Part of a small language model's weights: 518M tokens.
MLP neurons of a small language model. Each row is named by its layer, matrix (down: output weights) and neuron, and shows model dimensions 160-319. Each number is 500 + 50 x the weight over its row's rms, rounded and kept within 0 to 999. Numbers have three digits each. A neuron's up and down rows have the sign that makes its largest values positive.
A block is one neuron, or neurons of one layer that tend to fire together. After each block is what it responds to, as a language model described it from the Wikipedia text at the highest values.

L12.down402:496431519479588557570516506463528411607432490491530590389556462540492450486436462466455477557508485445438496495511496520486451496574547468432568514439436489505525551421466429467428440478476513530542488471521539561451569437484438550556462625577524449608515396553482533509555442489493548506455505495496562544520546494641442523495446492488550472483522523421470535529441429447489497452405570507541507433593557511582475481478470490481539584489482574524508561490481514533502533513513465
Piece after lone letter

L10.down224:542482460478437455476481531516532514565472495521546535499469516514433473564501536481461509553482505487574496534596453559576478560591461595500502531497503509462437581498543430497465545523318559536514494482553516541451414423578507387559545425581418459519409471525561529501540515454544480505458494518529509482522556444449539387463529418500523533418428502541489525566475480492481507440461606362517445548436510464554474469469509528525498533511554472506476432439517471520403535505600533
L10.down245:451577519564510498496452500529509442484472400544501527538468499499590487443452467478556421434401488431526456479511523642464476464604579577462526496448556514479502467551603421437435500453524469480547491517560455500432467425525491545515527455596415482505518323576543587433520502443583507466523429514462479524480407447457509478485523474563485457452495491423553500569484595463476513430491540520441441446485554569555588445582442533505562471522453473516511536560580413519447542535522480
L10.down265:444593479479461499477510469486499407600547415435452486451595502477543516526573510530503581474519565465497436554449471609430549539598560526620529457542595445484489487494569532532573482476395565596476490590481429557436569514508502473523584490470562544466441468565506547435500500560542508501552487423450524488499498418530519544510475496434498516537484512420583427584471542494538396461551545553427412496536451498447582338509457490481574555521506529505514435399524455579497494510550477
L10.down277:541527372479444481544458559504535438426467475487500482502568539560498443446498452537513489519515461536483469530487491495433580460492526460559542510488524445481621502543502550398548469504452442476449513434457497502479471526564516490544558467457524489475559516517383498397567484525408554441429500463471510469452581506507496576454550564618485577519484443524512479452544523421527540483468595489461484453445496376499507391540517569486516444476427473522445439525521443487487542616481529
L10.down338:506473433517380578417537506549526418558537555448465481459577477416592540444548450541469522521532470509575469475464462515543529437566575419554512509574502511480490446380446450510526474413399513529516414506458547573534540512493478490571455520531562483484568461605448532471594570479559512501515462483441536477533515479562484548599526495547487526508461511383509460626523518449476461477424560505520423523520544560454488462519575548501514567558502515401423501506425552493464463492453520
L10.down707:464468623539611532545519477477543482590491477513441470457503466470566451490507519569422451495467492566485488537476526483474491589578503495500528463506565584457515446539460563489501553536462471516545475590504431528497508575454475479473579489434419416434540424488507499538560415547505515405555474458624523447534513478455629554546469558513521425535456528525537452466479508490596427510593531590421531433454486548479417568448544538470640465483527563487446460474600483434530534503558544
L10.down978:471522503559512517505505504446491431471377516432469472495544489495452512504587521559525509576493538433579475483499387552520485478547458557428543482559590471503422592531527535552498568391302439529424519463448502521464576465501503467522514498504525595453494505556502489563468557638496467532491459493432450425415424437413472455492490398452593483479473531382547570459478508409411475475472580443508417543484493568480478458520635526469526460523438494514501505507459445524583549433556519
L10.down1151:454471500581516569413472543460441484487531469508617507558551472544554507618474379439571517545542411468511492515549550521417540443613500494443524531454533495599456575505379482490528490511544500475455431553420493543515485561570470511429471539530524543467513554530373490468568481540440449517447412467467510485464549519476480432485468546516474426500535445560499572527456513470472490514577406476448526460523453450494501459478441524505530418467462501352591537553541430570519537471472513
Quantity words and numerals

L12.down1146:467526521455501499465461495474554516570533477480506528555502503404525459423587467498530501541414566544430519569523440502454528530492540463593532474479475497475476610470532466546505503564509528607512546448546508541515374564509516538520466508480555451495447526491598553533518533556614541380526565609474510515513440486439496603541484494481473457468522506505490438392444577461433514566550583494484484491487513553608524439608484505411507454492448437473493573420470457462539569548517557
Verb completion, governed preposition

L10.down409:437536501483476542485489474440510450557585551419419507594476562555469441547570581545539461518514505459549520488536573547491546559549465665532490535446495489521447511520550427502432441530506400555545496470475492608450542441530526516495495510549493556557498500563633519527450460480493557494481462438504512528465408506522552529540465484516558521380503509526442538432521551587442509567516581542660529606517454423548507559546443544496463549515460339489432577467460552485512403522524487
L10.down496:588408472497556484482497505533556417530397504439508422487509551412448608407544475517453538517533525477544486496519534589480445512484454493457447433487519490508589447541463496585453532488444323480494531587560449534523436566607508507406492437435498529462507446481429459443516473486562457540530402429471542452447494506531553392489454483533516518574509431543528465467443415528441496479564554438494488526514538551567431441510547457527529561546442522569503528552579540483453497567487510
L10.down602:468463499422566514483460513511522449432511479523479447505601497480527535448431469523537443599558438603502507495474509391609446505461495496492581526546447512522457457495464505505453430605364322572520461447387519504376558478480445527579484457464499515545494543485438456486519543503489443500532482549485537536498492531618506472464499465509498547452513472511378437522469461486480506456493557516504507565539573507491571489503470531474450495430467504603415551552518455527578438486559479
L10.down621:489510475599448517478512617448558472542451539511448455566552504588423509503558429439458534558504474324439486465456509517486455490488484500541502563527454481435499456562413459549516450418396543516510461486375545570475536457459461508545524503535538519506572464460487520532503489461426527525573440468494553544432489561499524426447450413470474446533498524479469460488466385457369543532550515452576475545492462447613490406486568559536542536573485469460532489579515523539538530571589548
L10.down675:526506524505517576501499489469515410486563469446491476524442447523495528571525499506529497491505542613512489472527497473578474451506544451381495478479440506461473438532562546451468450467556566431401422481508447586408516548506507494522390428547544524487490460528479572472545461404544515554423552477499496524497483535467547413608470546594438541489543546411482459537577519507441426485518494509469497434495511502485450519467623430472468589484472537607430500472522414542497603527436484
L10.down1175:576506486457438513536463549497481424455450523530472503501545509542484495555514471436521481447447548426457572532409395524506521467512506549493576463546566581551538446501417518538483467410437475492401464459489429556503493475514535482540540505523409541454416408583566470466473529493462441465561453509532535552557386535483536511494475496528469550498487585529488559489609456541422518483514605499420543431533518470507513507555468509520551485419407561500470426525593508440471548512536527
L10.down1230:432500527556463548499495532563631471556517482376456495440448516450466515525527648531532461607543507438454506492423573516497478439571537537498553507428569377471508483594502475481551568430565520492420468522478462473458490554604586498576573538551451447550439482554491481441495555527466513516388485507480600492486429584485471501565476517471478538523532487520541441509437519545486486494487432561495503545645589442454514450494534474536557458409587535396473391545470503509505537487500485
L10.down1365:492500539565492586503504455469490415470500610424492549493530590535517417493474486444510426511538490432469487465490440467522489528480488483440503478562538438470452486478471526511483486433541464476380488465534497439452567577524464496524467545413519504540524553490418460433537427492487477525463516514504484486463462471578595438470479435638484501438500484446511544525500420507446463488406565452459471480599543518509489449468376557447558529516448460526524616490524534481427590541456501
Name-internal word pieces

L5.down228:500503550460474491524500595483392469520500433535569572528474512584596423478455468467525559510556495493381517440412442598503480522445457595408521488511595416446545487490393508524485504423452590430503482470466400484542513608487465495599534488553445531624590516565481530516433542587555446476476539448585451475542526484478560496485430515521519560483559554573510501443541436506527549549505565577437470450470475516468605507464554485585503523452497462462518602493510471495588498546457525
L5.down275:491564530528479512530533526448515534441532510489433505539363578528525471438497545524506469442517461596460427433469437504467489502471491449598495497526545441425528451518462459422490489560543521467442495571590385474523536482507499522607569451460515576424515552501479461431537484551562460434506554488506495567539448479428539458523460552419515464555548535510509455553452506507389477490435543488497471528449425430515528479542469475512523535514469502514555573534475526545448574487505514
L5.down309:488508512514485504424492489416401516528534403463531454491521498480552518456627510501594501439557506537505574496439504539506461497472536541475460554440535447466414465549449556479435493509377536486537555550426463470464483511356498518525512583524502539589377565502509463575456554517542541438498521601544462544489478467583527514468454512482473563474486500483539479494529437439541553516566520473499479513532529474507477512481453531529486456397538536487507500499424443503577487594496519
L5.down830:487543534458461558549535491582522505538578528543534540501487415502470423509546479495462531585494574506504487484541453585458526550392452581458406533524503406441531527548535473503534455407664566573468485573465493582515418415550557512487441606474518517522467410434560512512488561544546630545478474461538462538460551473473581454563520534505528576614514555487538473428476508535485437504467377441471461413615464492460494522467544494478472546444521415526522447457552471509503459495521528
L5.down899:498514426584500461431501478538456398502514479521568474481500501450540481511514482568537447544428460434566479416391471508535532472513505485413450507545428362462495533523448512523512476389453550444466606485533503427421512448465526492597421441459467507555559468446434438480497478554446468499573471474607560477526527576456554505579445366526492500523522517502503489480553531416462498581544689440545540519539495484500541523567554484503554575501440551507517530468489544529529482355545445
L5.down1031:538588515481491564533477432452541575468591534572388471446414402447535466489530468537489471414520485492512515553590469469538557471436510514475471538515494512438492440505560506461475478505503554535626512486355534484494499467489512424500537455484434476426539465530451569475499579541471506574497516597588496403522477506485592536496440534523525537506507508466507555538478495495524448538486548553499535455466478410461566503419546541545469537507414405505419494502480517496526533435484374
L5.down1237:503500507628530583457542519586413460511479530557528529532458468457482465523551477527534495471528456476510454489514494540454443441631529492521480526545510501497393464494515468490518521513346527522583468425536516552496475456408454545565490499540400530559549501505510552552521499568503477419447521419572423456488470514560480472515450470473572542461447471486582523606429540481548527501514622474463494523450413558579575387456471549596465449544424457471517466439440516498461470535458463
L5.down1387:534499546477459454347525560477518483491508498529485558537476478547481394514563495522456519432464505504443608520508500555376521479546512508429567540493538501490484559436456506573595549508566610465475580501420473541482396435375562526469532466400427506501407506475516468512491478517526534465437573510479516458494528524523492453614467459506488493608547507477402516423417540537449479559425424476477495495485522525526571427482445501468477477386449510491507494481481511484566541445476543
Verb inflection suffixes

L12.down694:456540467463557523493447495536568545442391524520507456417450503489576498571595411522496476428433465525475451571441500499496547473532532565553481468528470494425511517543556503476520441442422506532451500512454418579515532526507424550490496440511518495469360405583597548515440516512455513495586496518387432522520573499453493471527476536454477518478532471406548384506498496519510462443541506525473377515458479652545543424531538577494549551480550534405563391412495487495512435409508478
Number and quantity words

L5.down9:506464605640464503475495623444537422518526495428483472491385413476583445464489477518536490435427547552498454484567548542531490428586447562471504506533562444494466534514429552483461556602352477505530479542582561528537531605503558498478560414426418515508550477521548550494516551512567466484449532550520545550492508515443503577504491572454483588473483490509509500442566475592552454507430479485515551549456521541521482483525469562592471486511499433539517508543524410419464488468497551
L5.down57:465509522548537412558520536497573559388456460506505450534550522501439464485517407560483546482470491444516498458522405492536584466492572504556419451508503505540460477505564525535432532577403565476580533502523576552496442439529519486453459510616393465462551398464564547551484501571486505563463531640504556490505421447531523402494525421411516485560496436521503577526593474525499573430434428469537422547499492544574534496565637437438554569565415513483610463550543468573456511526457548
L5.down157:448472545525429521506525528515481518493497478488476502535432553506525519500476489544449487536524457497516410507513553524588586443579585507513480502507519579457405526539444528413475443577433586462547440566503521482557514516587538450484453487460465520568394537498441474480394458541489455483581475476436485477433349470460411517496460560521510541528594418494414548488531440530531461480445496450533491563456445525545535481416602567544552578552335492557477512470489484492437481449449523
L5.down333:563443531526488466417480494503460354518501498584513437513544431503528523509481522499558540494518521518454483513428488437436435434512513574486504475509451352544562449408457473523505506532303489539463475534476466511510507503513501464621469544488415586484554543554443598489440466570434523384544462469503421573517503522494448545404640423466549521459517469501491519576494538452553514566430628491474545441464528478456528552427536441611481518483442551560563487554448491455461470385480508
L5.down452:467505557517493528508452495529441527484470507488535501469517472553526479468480419469586374473491512389622448441524582431494548462446447511558492574526500446439555514533476534509513481433573450521486519600506495491439467528471532539483542483478458459600553512428418531457390505594453468509490456514543481546505527545430532451449418430530484496457431448481519515541562461574492484499557493500395539433424460528451542543504529448548578489624485441553550503492496507584428450411518484
L5.down576:464548469478392563431567530446413448497515532518487388521405489467510468533491450473466498435537464529542462474508465511497541492678522449464463468528551512529435529432474445549565502491474500569430547545489473496443495519453421589563407523565555517438517547547504539429458405509433478523495560467503477506470528456445581535577412515471568588551498455551525580520506499462560537413452541508538463405419513466403538460506503579425448494468474524574495535500441457569451485470503406
L5.down1188:451562564496521491500498524525480559437408537551495488417606474551413537470517479521518505507479557421444461479507489558485524501544481532467543545525519480481542448513514544522377462566502460454498504498521437550554475433519467440518514418481437496428484536566516477581412429487503500512465563561498512484547484512524424584491449421516490449533459550442404527565515462482546523501499567522468580484447540546533522490469536492475524461585497490596477539578502536579520467526475455
L5.down1598:542465509462463583500479586517493474531423566530439513521536462543546383452524423601463479577512438484457438465528517469435547447524543471470529543489480415478552507486461541513468465543457425532542544574483528575590539527505494532480508499505383456519495415477476495579457419430403586438497572561484605555433476456402518485467470497494366520466388539412506535500507466564501547535506478396478504466431488547571514460521510567463449482456456495469492476405561518567434466427433553
Second piece of split words

L5.down44:395529499529590481502486589459538432525486466525550433509426498550457582490426508506383525418478429504470504476515461497472546457408465475486557480469594514486380512454491507409524486484474463527467429527519434516616509448529510500509528510415539505460394568455524498512484513474502505587545359510447592530508520542478468535518471537517496553373481429531525445504493507527569506544556462517406469513591534412541407430545540495579545538573502500507445461489512487496555521494591435
L5.down273:443482551487419556541520482451538514527462535459503446487560524439537546463500515551547429526443531492486494542610504509468558480517524478523498465513529445387459480419506385525495577446474445529586502554454525489482529531442482632532507421593498484476538584498453546474525529444441497481562551488440561472486423463503536534464517484460489537526581538458473429581525492534563479527466551527465550570464495533443563427510432568419533526556476452532481559471617517430516429490606515
L5.down337:561489477367460442537527493450487480487490413456540472573422539503476442492503629481557371499450574498533499516561476568635627527480531454505427470419440427510508558525613525481581496406679547499497475483604496498517434452501500531476486499519442564514478385446478483603482613509505455465503478408498476460428511532496453460501529608492477427521558533492511592554504470520398469433528439416592491413532428533497497513506524438424573563478429453476496450499470455495463552455409528
L5.down491:515465579586445538488462452544499476517565551513442534522557419513462337568446545504498583578494498561418585503549506437482529457567539544502494554543540546532349456484482524501483528426338450494521485527538513492479511449469525520530460501497443520507506574473573610488505524490464575519429586601513523618497505600503439451510519486510481525414455510561428438387556518658600507537534501518481529571529552506481501403483641566461477469451506452567522473521501463468547546556417541
L5.down562:543467494507608565454476531492466478516508553457509454514432490535553583527502421491453525527552432541443484496433499568533532453525515515479506502441449469481525507505470465550482565526380533452482442421478473366488603510524460469600533500404448596588461579429475477489479491470486341432458477528395536582511473478450486526471491402526583540524553516528486497518471463459588467468467592478504476516544445383517651376443471538546458459480505453511540622535467500508475457542573547
L5.down846:453530552481541626460468586470531487501493392503546463540463515569580553446432460504555505579467410523469488547582490585513527513433420458511404419489616508551435482498488457475516447481517445533475486539463427495543492485545486574509538491478495521407469545486502459534425481471515424562557446444459560446560506505442460522551514528566577521471530441513516495490527424574509443495442570555577485538561590554482467464448440507412468433512453450506460501496552543508465515507553500
L5.down1467:460488474499479475461501553466544470459472457518547495458459562439525495521501495485553517463505454503366486451526441474523554448595507445508429398442622498558459533510436542534502501477412483396521440588460549563533506507567428564532539501506556482394508433563495474456551554471585434494539383420503444413529518453492484556507499548461592448457464525538457492464514509585473441500458541416557430488513446596496514445450480439440470466524470564465413460520439533535568488540499532
L5.down1525:462435509522478428460439433555554488546433461521470387449493546544442534520454553488497487420484459474498534414512413504461471550530522453546469418508538391501504501461494481429433463473382567555584538500512426524545502560478419541490563501427405503457457469492447462454525561433437539536564546471432525413503538486527476554539466577522438514506449534531478461526563534602582427507578454477497502471354453595437482558509573492513446560405523537428478491447529477486503450523465516
Goal-minute marks after numbers

L10.down145:523501435520489503448513495533528528494494570466544442486530514446611600492498438420453536541498535441516483477478458493568517577587472520516469517550473446548573469500501574515439477578302320493552483600478454616527481459560519580507531478567584585522449423550516457482526448442499545450481534441541492558491446507537565476480582510551535597556548447498525473522574536506414549504543529456513463426505500449488469491533555450479489611531507542509624464441598514496525544495445585
L10.down218:514463538613516473429445517517483450546473436472495482532576462464545491476444459425441494540500429488380473504477591527458561507607530505542435382504582618552357512503461533477501463517342410455435387540480594537551368475484524524526504605483501524412514564512470443486576531448578545538559495427466530467565482409566501521518463483517577522548437520514541496502451498549476479504443497479432510452451463493471476411458479507413546387471565494428511508478470482545547530436534510
L10.down446:540538475510549518561521516424553486459481489464455460469508449453541514440524467563497584578450455468468453458555543449458473536473490532542422490532485503520463575560412477419495465575375393473515503442449470514492574385475514597582596519446453533501482484575474567387423388344515569533488421415398409520532467480514463499533480457473501566444434473429386491494498478495478547535473540513524488571501481492563537441518527530514495509523587468483469492451565526606556487520511432
L10.down582:458450507422482599583563510542609547570483518485501490490585510549533485563517517378534434470490528493454467565574456553471513539514591478444462501519535458497603448525499484505535427490491431455414582528484507535455488436569509520523483441527424564495659577443476435484545488447486366491473437481469474474524441428444557458513428511439534499389561498507571448498490487504553493512412574561559483423511477600484587484540466455445525429466423515415544509385511549473429514517540555
L10.down753:441546469574538545405504549495369520529442447454573485511485481501528589452572525547508541544469485464461472457515532485509501510522411525593455431527473529503528553522506501461421554489446610535546567554495540455534376469406421552461485489431520549492586542478470514545510470438495502459447465590542476481404507568479496499465550548659591540466444597501628541477519438493474575529571524460482454498521535490501556427507482504407555496531437499544547508577661463578577542545535496
L10.down769:461432475470530361529584447533525536453432578474414472519501463495541558476461596552472503433469502510426585438469506460459519525510530581558472496597548491442503520549505496415535517430474357512519450470557461398451521414447507598421562524547564502529510620595422545454557531455575516450448467437505467458501457438482540579459520439493560419435535542462524575485479541496482464569571469507509481489529559447520536526478461453539371540572444513466428503469512572487558576448543509
L10.down872:566417466591513643469560465563450530512532510493511454494468375461417551480519415572528542523580483546505432500497525484477422502603499477482518474520519553432534504471488517489517539491541480493471503531436571550533508520643454508508469509466493555544508550512468449447556436547473497498545567441492408535545534493521547500488515477482532626526490463526497361572508545521560490529515517555467538471445513561513536649527390552487515568404453457550505559526462516409460520490546460
L10.down1036:407499408547592478457520521480470558453513513492461484550459523484527515445463485524408527514505461565411494433429548453524548481496458571543412494510496510545487591486427466504609466508453454458478548468527498505504525471444449506509512469523533499489534484455508539386516430387468561538489395521459464422496563500411509503559456441456515479529527396424538550470521495609458534393537418450581529433542515469521634502538517517453453526602483507488508519531550511464533489463560548
Minute-mark apostrophe

L5.down377:483514455509487514563477395463480429561490460534438496448491510508504562504528469486464481524496433412443518482459464479489636660520521475527504452504493438522510548567511538478427448511386502496514514506445396554352533503465527508679548483538550553483407459488472451420494413463518505484437573466506486461524561473465497490474515449621432443508486408475473438466490606537507391521488676525495394557457467481564516422472397490569572489502514535494466532456600485554443471542467415
L5.down776:487567522494463494441498452563515531455527508500504430430565470493462528507525453468443472538507554562480475487412562570465518482414532435488494456588581447582445526596589555426489456655562518559521570443489422476513464403467537572531433590546501544542429458546528536527472563503495557525399491493510560593462461453480502407506518531537552487496380501546466584503436511425433447468460485489455341512480545547508483466377569414391594459494456514445473446443513523622516489525563566
L5.down967:555572505487425495519520437424487494483523449483443528501529451469542418473472494513496547422461531518553531457496593534453494459511537576499460472487438519425504388524580528560489557500450538456478560510429404517563561554608502486455494486564475498497530448439520584452411527578474557550466481461448505494525557447506465546558446529544497451512451482485575515487461516558520538506438560592512495543481541521456459579453461470511492441432388528498559372455467467431381458478436481
L5.down1076:493539485465457413446481462421561460542486394447488427471494528525534514457553551535528483497559443465536500486466434494407560565502517520485491494461552486448454515511496486565525427586410340487538614486490436500559574539516522552536474604566471459490482454549471557483432454513562485578479459526425469574546387420524467410482455410493532471525465477459589507536471478361521480449579651520474415483522423506446530453408450519497490501458480519519512581519528512536564485514618476
L5.down1257:456573454535522493500473464414555478501503430442439459469521523537429524540615480540481497447478541509537468493458499472455525551540559563585387459563525428512477521518504519463493456472355452446491538526458361494355482494458555591575475481538549495483490411524495508434451464575544518459455511447487463478469494440479524458537518397528473461601456403389503469593485638478447441443528634535440398486449420564528511457478456520527591540489512534510515471441560512551495445500507441
L5.down1278:510597480529449458469535497385517501527511484517404444540454515517466485487543502451486532491526566531511347460478459509459452557573470549485487486522584493548552600365442470493608489489436452555487616506435510447403437513488459477450508444545474496501478500578502560515501551534529550489413467475527578507561530440488587547593560495479443502553512567550461480530489546504436504511510506571492435461452471496477521438460400526472435480594495469417475404385407538537486491474521517
L5.down1469:453533434506444502506481490465474515496461382446472465463563502514474491536545480596489501429499487434508517492513527522482524526550598609558433440500560385507439467506527507503543480494347433498417527496438360520457578488518515495582457537581524496494457389572418541429490414563550545536557546468506481454508459413517469508504501427495493468573476435395504489602472576572477514496517634549508432525463421581471526445427508488502615518516497564468500442375513541558531463541564439
L5.down1516:492510518606531465498487536391505459550464475433417521495563604483486523582590505589450503482535521546544481514515412489425530495546494583517475474555561502503454479515411493456623543514437461491517509520567344469526580527460469492531505499520519504546448435561431625523456529609605519577502487462524470488508464533475429466521494460519431500572510461479453494626492569493500534505526617508402366492421466502453518510531479485546522476515516521429485418396521551519449472522546438
Spelled-out number words

L10.down305:532528489478499559591487581392546522534478529524423452569504431481459431474536430533532476501571461617527527476483449497479490448562438541444528482552526482468529518572501455601563518488545579506551428518468414474442515508475543611418538527484588518493542617539475455483506476434483526373491586471423532482453601537500608533488492465467490572526372468498528495428596409503526564558448503481580437522515487460556448428682483483438558588422544565516551529424530522539478497447535419
L10.down568:488557479510497406533538336511437522471510367518545494552474602487524508542510522533436536572491433419525506511501584529511418522455604556627421464506487462541491422511612482493375536441657560510470476542507443518473491453406529552495459479508441573558484483472458547456432434490372551476488437416634505502553538496578479561468538533508471513544546518413507508503527531424458487498537470514570476508599429468454492556453564420513497515451496444529536459498552512553529476437481540
L10.down757:463631479471441489531449516431467558463492479460510444513565577585437526474517488519420441501473473398481540465470483549535439523489467428467497563426614530568573527463494609529490535525498440574472556511486514495541440561437423570523544558542591406454485492481449440507484573584565478501505519618405517461457567548507534508540478458545514571585505526494490400447655495516482459551465476423516438433443534460469552512587517563385516422557582500540494555462476529526488516498536540
L10.down790:512545447485541499555509518512427449638514485442531531576444544490486452550455441551577490534537495456501520439517546531516594468503455528463557495559568560512603595537439438574478576466542557443521433450417530544452606472514464629473538422553551437497521497392537525450482534518492488488511493422488509489567515546464509505476572429637597536502572420496463470505517519503492537553521473441470491451400540552507514566510605489403450593530474468508462460520513414500515493535618536
L10.down957:513445499464532469402493489511445533443511544511535549519461480481415450519427485418547461430465502495395459444535451485532472440474513510536550521466458434498505443528441539515587519508385473631513524460483518504523478508489488540475481591475452555544515558508423499459545626556494504540403551463474517413480473584481403466548375488519501570578541486593487397562574432537424452517423538473543542415502513531477516502392565554411567495467477513492604532509422515540519641455432571
L10.down1001:480511489493507516475496501500473531433488498556606549519489563456449500462463544402584447505560439457606535586480520625463515572411487563589521550532449527543520486448482507472549531450347394549576553428522492463542450484537525512474591501502572429554406440436513525525521536556406424472462469480553489522493452457467528533570480500530558496509499472608483535475536397521537506511535495426466468476436480491484486471527569427420537434610588528488498486543566472538532539438517487
L10.down1147:450602583546488495424565519526466461455655499389525463438488465524486563478442497522554486478533485465508555475609561493445482488392495531589554494472529588565516556431492420501530487569373639399595495490437521475503498522470519555539445497552525426522485497537532508471467474519492509513430511495528532497510480492592513464556515560544471447634450470456498577449463469397662504560502465488532448507406463526545487506546451491513613407494470414487530409612482492546484538562559501
L10.down1348:404410480495471553582507477506473468551527508520471511482530495548517502487398476427468574517559536438482424501490399527497507546477583578428557535450552507491523446409503518458483580500305491441484426494425480505468435506524457527516446501513545499469433539378493454487521459566455459511487510431429470528439473523547467414506445488522581579559526396398500442530490472567491417402425595402395413516579593526501545523471432542485509568528552423511529562513531470531450591445533517
Additive "also" after subject

L12.down1328:386506560502484462429447529527496519480443488560444536491551508455492419466394559443414468571578484515479424528530568503527452545611422570514514414394495586579510535511505487442554457465508516481425563516532470547443506396519524519432504643463426619447370467469515438547550545524442521503420522475586555386519495456465612426461451546490499539472577548533444538485481509563422516519415423466468499470501575525555503453531462467437486499550419516487586552448543563506572570427488470
Goal-minute apostrophes, table delimiters